Weights of a small transformer language model.
Size: 5 heads of 128, MLP 1920 tanh GELU, vocabulary 50257.
Training: 1004M tokens, 8031 steps.
MLP neurons of a small language model. Each row is named by its layer, matrix (up: input weights; down: output weights) and neuron, and shows model dimensions 368-623. Each number is 500 + 25 x the weight over its row's rms, rounded and kept within 0 to 999. Numbers have three digits each.
Before each neuron's rows, "fires before" lists the tokens most often just after its 100 highest values on Wikipedia text that the model never trained on.

fires before: ".", ",", " the", " and", " a", ":"
L5.up821:436481478534476446459517542501551516516449524499466448480524481466550541510458478493495503516517491453445479477509484512527481490509520461525435474490544507486503455473540515521493504542507466489490546512493452524498462514536489490514499499479483475479492467521524481503499496482510462498477501544519479472516506495485490514526491518525522507520489528483519470528490478509482483492477555540543522516492512522494495510513491503516485503510479542518475472530483551517513536512475516471465484473490507515556486500513470486501494549551461466499550504516483460499494491480496509455480560476499523465502531497505481492487496480480504536496507480465514470455451499486508474447540532511472520511474526528530466517474522502530493509507512521524481501461501474524499495492525460
L5.down821:514534528460488512473465538527485505516470492569468530526548554523499510482527482475466490561512476525508443532535552518499506518496492554528501532529494505496501480537498474487481511470475549506481452497502511517507531516483441553487471488499516517496510533533489464467443504512481519477520452478478460567486516456524503515546539499463480485520483494512492479510498512475507520514484471467465477430502471462498521509503523517540491513462486511521485483489514471520506514525526473488504530515523524488475509442503489531485493470493514486502504495489500501486482492530531524561485513485475526484446485540523503507527501444499477529471513517517495554503445488538516491512475531489475450505471525484448477489491459443510503509491483501526488486448498475494536504481479550

fires before: " |", "\n", "2", "0"
L5.up1698:468514513516473486445510473514488461489507518504540474474518516559504516492496479518503516494534499459481498461508523506506471521483502533472527513490519506478525523504484509539521498545549513512477463522484495542486480503533513493491488536497494490482495494486514487509449490519476485500496490537541459529507503493479519512485493517516511476509459470534519496529493526466511489466506457495551478449558484538507517508479529527543527495493485497554499500494510511520502487513556543436545490498532527543571490488531482495535489493532511520502516519527485469512523486512535518486485516503463526530531545504468499497498499511483456470556529498493472541495465491518509514543511498507492505529476492559495488528457458498505466516529545514508500467520493526538460493519526445
L5.down1698:510463509538524495506569536493492513523445486523523519519522487517468478499513511543497531481504499478481514522494535534531498497497501476497464501532495478533509524503481473513475461477460497474476554516545484500523512506532548496505504483509456480466543495484469491477449451521536494469484512483510473459487448476525454504524518464557456491510481483509485472498469547522498500511538527514482505476490462473470454476487509530445482544534507482491474490463498516520487494508464489491507517493484496494516465500509525479504504550513484497472508481533492489514484495522444507502530456494522542482468499529477480491445485492495492508457471521527500514484516483461487480496513509481537469520483485464478547519521491499483458522502541445510509471507509500466543508522509497

fires before: "0", "3", "5", "4", "1", "2"
L5.up44:459509515512511495487509502498521455501527462508519479558533511485461497491531534517478531495512516482498534519498429511504481493507501513495475497521553499489538484501541558487503488501507467454511469491466498507475461553519480495469485481509472514458499471476472513489497462515511535549466518490488517480514501525525510479495538527529526505517498546488519521509459476495543493519482505466485521482510515495486483515488518472501501479522510533535528479495488490479486513487473495474478532471490474543531485432440493479484488523492535456439501554501490496487500510496493488543487498486482488514478538521484495492511520538508511490529508498464519494454494509493537513470507503454487506509465452534498484504484511514480487529483560539518541480541493522510505549512510510
L5.down44:518500488482498468547529537468530523491476493503507558493473502538486447463500539532522512477506482512472483506543521520513518515513490512499530522508506462491519515474525495508502449507525441480502463484511490477520472481504460502527512467535478478532512528516512511514503536490534517507520492498526506490477457462492466536504472468492521483512484493508457541485500524525485456521529462474513481516503488490514480520517532499493491478499534491501523498515534504506480497481474500506507460497549508478491503505556491483551523484503468536512515546519510483490489511481492511505499515506492522493484504551456543561479466523517486498458463414465510506562490432542475487559497496518506522489533493523463545518484517500525475505492502489477511496488500503519537487566519528

fires before: "1", "2", " ", ")"
L5.up1536:482496515447506452474538481477503488509508473522488516502574514511471516492491524540521496554486478509482455456493488526506522455489520467458527476477506441480497498489490473482505539559558470464522518500510505503497461490467485497533491468510503480514512506485521496504455493490539519501467513492526485527521493527467490515524515506503494485492474488508503492504515474506462463499463447518475525487543503496487494507490480521489486501495466504495475483547496502502506499528448487516536426502520494481528466522474511547491507539506470508515479467540443526493548485455485485498465529463453491522456531466499498510495509521480516505506487507480494478466507505475505515506531534488495514539528492521493481493520535527479472481481519499510500456491464514501497489546482494
L5.down1536:498508506501448476505590474543513548536490496505511490460493530473498500532500496499507489479521504460502455461534468523511483473504484442505478531484463488524502449482507504509435505488503483485525517506493485479519472520530522505450482495530520522503467540489467525492488498502507533505469514513549504476513478504394474497492510498501468481507476508507528535521509508502508480503505510495463537507480466501517527515507521530490509493504503497497528494482513483526513448485516475531553465490559505521472505569541527420484508537500512509491459475520506540530485514482498501501501496500463540517516528487494468498446486541462530490527468463465509526499471472535509500538483502529506528488514493497506490504478510522507496515481496487442513494476492460497510457491516467

fires before: " ", "0", "2"
L5.up689:477520493458504492482505536494517490479492531471514538510518498496506501510514510499489500499479487511535506495486504510523501481510547499475511506486486530514559495499537492504497498494541456471515512498499525501473427551508449500508519498456502564451523478493552492535491484515478517507519486510537552491485482510527468486427509538539509494464523492493491525543465472515507464515462537514499508505499499462483459526469488510497468504479476498507525509478509498470495479531473478497546487440481516524482450506454546507473490512504510491478488506502469522451527538499472508477461491478503549490504525499428523526466513493474461491515498499462530473460494561457530508509540470472508507512498481506509500508490504521534441484462535506504511459478532527518520508483477499
L5.down689:537492529541508467520553493485537513477532519506503521477487481531496506513498497497499473551470542488476503503559482493465529485458510517536482504485462487482504516528514495537468504493531507496494485439512509491499508522475500419464474460494547478491496517540453541500535497526483508499452521509483495504521500547512487471480503498449483478480518495483516538537492478511532489500482521512540496523479495484509486499472506512475498439493472487503544486486484475493498464516516495461507481495502512467504524504495518506511525528491505504508502529512533521506456526482496515488513483445494522539529507492441540536477512505520482486497432493467472429521497482510505535546498489504536525493525492498489495507517497496523490503488545512516498514533496472497522506492493470

fires before: "–", "6", "7", "3", "4", "8"
L5.up894:493520457499520494473471466502465548476524481508494498515535497542517495488502467515492502498510479489497501560489547532555483504509539521481539546507510485502497512447522504520477541487488490509483507556495505479462518546471557518474468522490502484453512494478539489518509523519525509493479448490494470505523507476523531493480470475531518473489498485518508519531466495511540518476469432499465502518510530511482446505487519513427521481499501508454485454462485534482473494512454472514495525485477524498529483545442487484484516504511480473486580539504491523495526499490494484569490478488488518440482501546489498523482482492488437477532518515525494492565464506501511496505458487502531498497514489512534540514505511491509495475497489495510492505458488496546485496518513473
L5.down894:468510509493471485480479496489518442539491527506532497529461495497495464488459523469494515517517472519470527426476498493484479500505497489512538476481530534484502452504527491509524534479519515473487520455500479511517469496524491509534489503494519464490503487459520494489533468484519498516504534456504493504442503522511491483503499556523480500503488520436494553536517519501508509478489513451487469492470533487541529502517474486488507477456462527541525519496520454530546486494544509472531472478515485518458512474516497499518484529488519495517522456510489467505483531510486507506522518478484508532522547445510516490476491524549542485488528498473433535516521495501465495506505516474486521517472544484459474514444472488494540496465478500484489539503551502506492472496509508

fires before: " ", "\n", " (", "incumbent", "."
L5.up970:519531522554491463482503538458511498522440481502547535490510525510487518524509468497509484499503495474443458500518489539477543488570492525491506477477517514496490460460550495506469482511501500546501517507452498494523469492501521482496470512507506552513512458478491476476497501507552478499506530533484516487539526491524536504509493473493480523536473491480528533499488533500502529509503491498504506490455463495508537505511525491489487511517480516524523512502487504504486503534511483460483474481498490485531508506520457504486455474511486465509538478500479473466466524544507476486523489441491522532518498481470449548510496520499493465559478481526501454503540477498486544485459510496543479479496526567529448472521487531464520535485493514501499518469481517519471505495538443
L5.down970:509468446533506533470498472532474523505499510448478495488526538521473467470513493517475532510404514473492501520478494455482541543493521511517492485536524482478538546491522491503484526520535455496479506507521474491477553504505504500501494487484496500529515485477492514488510480452481539506541497514520484476460458486490445463453499489477515502496507444535482472539501478463499439483517535475455518528537511497464469502458483509532472494499519461529513507516511531560508526486492469520513531529527479534512488532480516525513554539510549525492496535537496537553526511488542500547486470512505472450515535527505512475499478469494484494480518476470549543505496540499515516536529484490466545520509473501467493492499523528507499495504479494503483535503470422480522516502487540

fires before: "s", "t"
L5.up247:488506522488534489534523544489516519478524449492537509524497461480485488497497542477499438537518483491497521445479522497534521500541521509497469453532472510512508440474546518503509488501514529524442514481491500501492480500509474520500500511517484553490468526472497485512505535512526543480493499512524500535523531499526503498475499485474497499490478486521525521493478535516463460437473500506495484522510489503545494451487500528460501483492486527519470456492491544489472478501531531499498473509457475469486464450502529506518461475540465483500499497493504519492479513538493504526506534526503490554534518496488508481540492513488534476482535475486485500507489512525551480461527540501523489487491498544466503503523487516537496504466529504478531498480503540455517490495459504
L5.down247:505494485533515476513452507462523468475520493525514476495514493535541504507533474480509546486512543521484523506476486492478530443480501504501512560502531501495507536503484479495494513524483488510522512491496508481451492507511533479471481531488446471523513469552496498521486488482513485451531478514473489472455467510493532487517530462519520513479513511496527508514487481529493498507520494478518480517513502516502524554503485501465520511520522518483531544504517430517487482449480485503530557510492503485510510494493457485538508472467483503507511510524498483500496456495519502513561538466514547493443449523456473510504488484514532526493479463502527515473486441478489534500489494475450526488515486523491494516488487471477510479505528501541448487513516468505452485498523482

fires before: "\n"
L5.up1364:460492466517497463491516521488496526522518459522490502521517502501480479527486485532477512492516553491438435477480467492547522544528540491499540475519502512523513486451556509518501458537505449519506497539503492502467495521480497485514493495478470479505511477460518440467448500470506515487506491510492480527523531484520536506489482464512499519521481481486495528512497542504487525508482508500500498507521500495477483490469488496507500522542493475493491450536475498486486522540472508508511515495496495524518493459475523539486497553555483509479468552523466442482484497534517544478489501475503543497474525536459459475474502514500493502526511495503527482446456503511506486504477522504486485522508484496470502490478541512481506469469481534555454467463464519506481502522436506
L5.down1364:501465514505486520490492506491493522509528481489476513497523480494475483503518533508446506467511511495501493521482537486514485502487512488486478466512514502513484536517522499485494492491470491501445466526500500530486518516505488506527497488496511486496522508499495470480456492513512473504491488509514500509500508481525531488517489485514528503484482450523489504479505541483489517504467487459506486523510533471509491472511489515540510497520686488520482497531479516512489516514505477485495501477488494511513486494475535510515506515525508509501492510485484455472506508488494526488470499502503491509462510522520461490505490506529482534517500462523490493478499527504515457516518525493522464564513473498469481515514491487519480511482464509525478507507504493551478479528481488

fires before: ".", "5", "–", "1", "6"
L5.up517:501496525517497461478529510494533536504511483474529488543517496459463465506444489506508461481520504511517527539533485474525462471487501505503536468478536502501522488469546492507465477502462469491525508532498506490526519506490506469469505457516461496496520492470503486526493464500514471493546470553508473486484492522480498467503529508476580487511513473479490484483487486506528512500478445509506543526510506500513526488504512519445551514469505522543520526512538500491505550530465479520536517482499475483500479536529479514524493504516467536454488497513510489519473489484516548466529493498475505440489519494481475515500471488487517512491509536519493493505515486508451501457445523512465530510465514500490521497523506478554474469478488497516471512482500521469460488521495497
L5.down517:565513480484495484474512480513506458448489530496454506478514530464518555495512499562488533537496486486477534505533538516509495491537512475482502522532471508513487478486448486524473539541521546521533508500522499531481478483501464494501481493472544501525513488512537479513527504498489479514492477449495487483529469504532526542483476526574484506531501517495546552521497490516490502518497482488492465499496523501475542467507498500547493529536496498513479511494480510499511521489523488535506480526507511468537517429476494477499508484489482503516498514466478480509484504481456468496484456497493547526516492503508511528511496525518461482474512499466565515507467532433527453522511466475510541505510501485511526492498478445480469488539456491490492494532499514489499511543519488

fires before: " ", " May", ","
L5.up782:467526519527506477486525502470517475497505485459484494477506531472506536495492474498495476510511527474483477488468470511533499486536491501526470436521559479464509494468512481472446502603566513499476503506487517515471491465465541452485453495507520497469506473504520493517510528482522458513499514516534470482548527514525493523462479505513501476513466442493520504527499527529480522513467503516498500532500532493450495482475455539500473455488477474502550512493481490517479502539504490504496457470470547443498494511512560522513457528532499492479518507541528526475473482527514511485479452492479519528519522539488492524481512503536513476533469508511544481467484490474519508521466497538487510482515517545476429502486526514493516508491535525482540509504455475468489484505484469
L5.down782:502529482497497512526568482490500539521515509505539531448520557471479479482506496490513517488451519506452507519470494495487501483470473463495499527561488484457545504499489522547469514510504512505497466490483493513488533476491542464507492490516507503496491546526505528531508524546500482518440502509541519464501458536478530528493472516515465502509501448530514508524508470499528518480503491516468492515526542499515493537510493498462498485496507444488518506500458542521495471498503471471489492513508503539514470490510494494542459528472489501494503531527514504540452479480556474521502464478509487515558492553494508539480530491494503466517479497524545504481478520471484541546504477549532535490527490497487511469512494524477484489497521491509521502502458473516513459481470495

fires before: " the", " a", " its", "\n"
L5.up1771:502493506503528497497547502456498520500537463499494489497502518515454551461478533460527503495521460505524481513525528534512476492536475541523472488506526476525502486499495476508547522507524532491512473505509500543494517502477468512505485499528477539495517495534542454530486512493568497525473502480508482501536517536489525477524544514499507513483471516516485483523461505415512496477473453506490549518528478524529499513484539527523484498461489539482511464554483504480507481533441523520526491510537539459528502521518510530515426487477466504462492518484494466527482465520488504521511497438514533508496544519506494544491465480508495553499513457469519491499513491505527497537545509505461452509520550502506462464488509506495489540475486521546439460530461498506480518493470505
L5.down1771:500492500518503495499498525526478503512462495525543498480482479483518510504461492443509497465513515545501483547511517511492466491462486496511445516440479487506498475471480543475501481510478488526510445423485477490487493540546505510491539486498530491466484520463469482507501487514491521472498484506508509447510481503488465504493498537468475517528522478533480499498503515500498548480455499537475495498479475460502507522463528491480520519507553482530483512501509507492504483458472446479506537505471518531492505500505511511513468516465562486534522525506562487526457477485479540485511510514452466458523482503489494509466530510471519488512522466512521536490536497500479525519470530501527540547433512460480550487507476507491467530512494487488513491476500507483541444447503459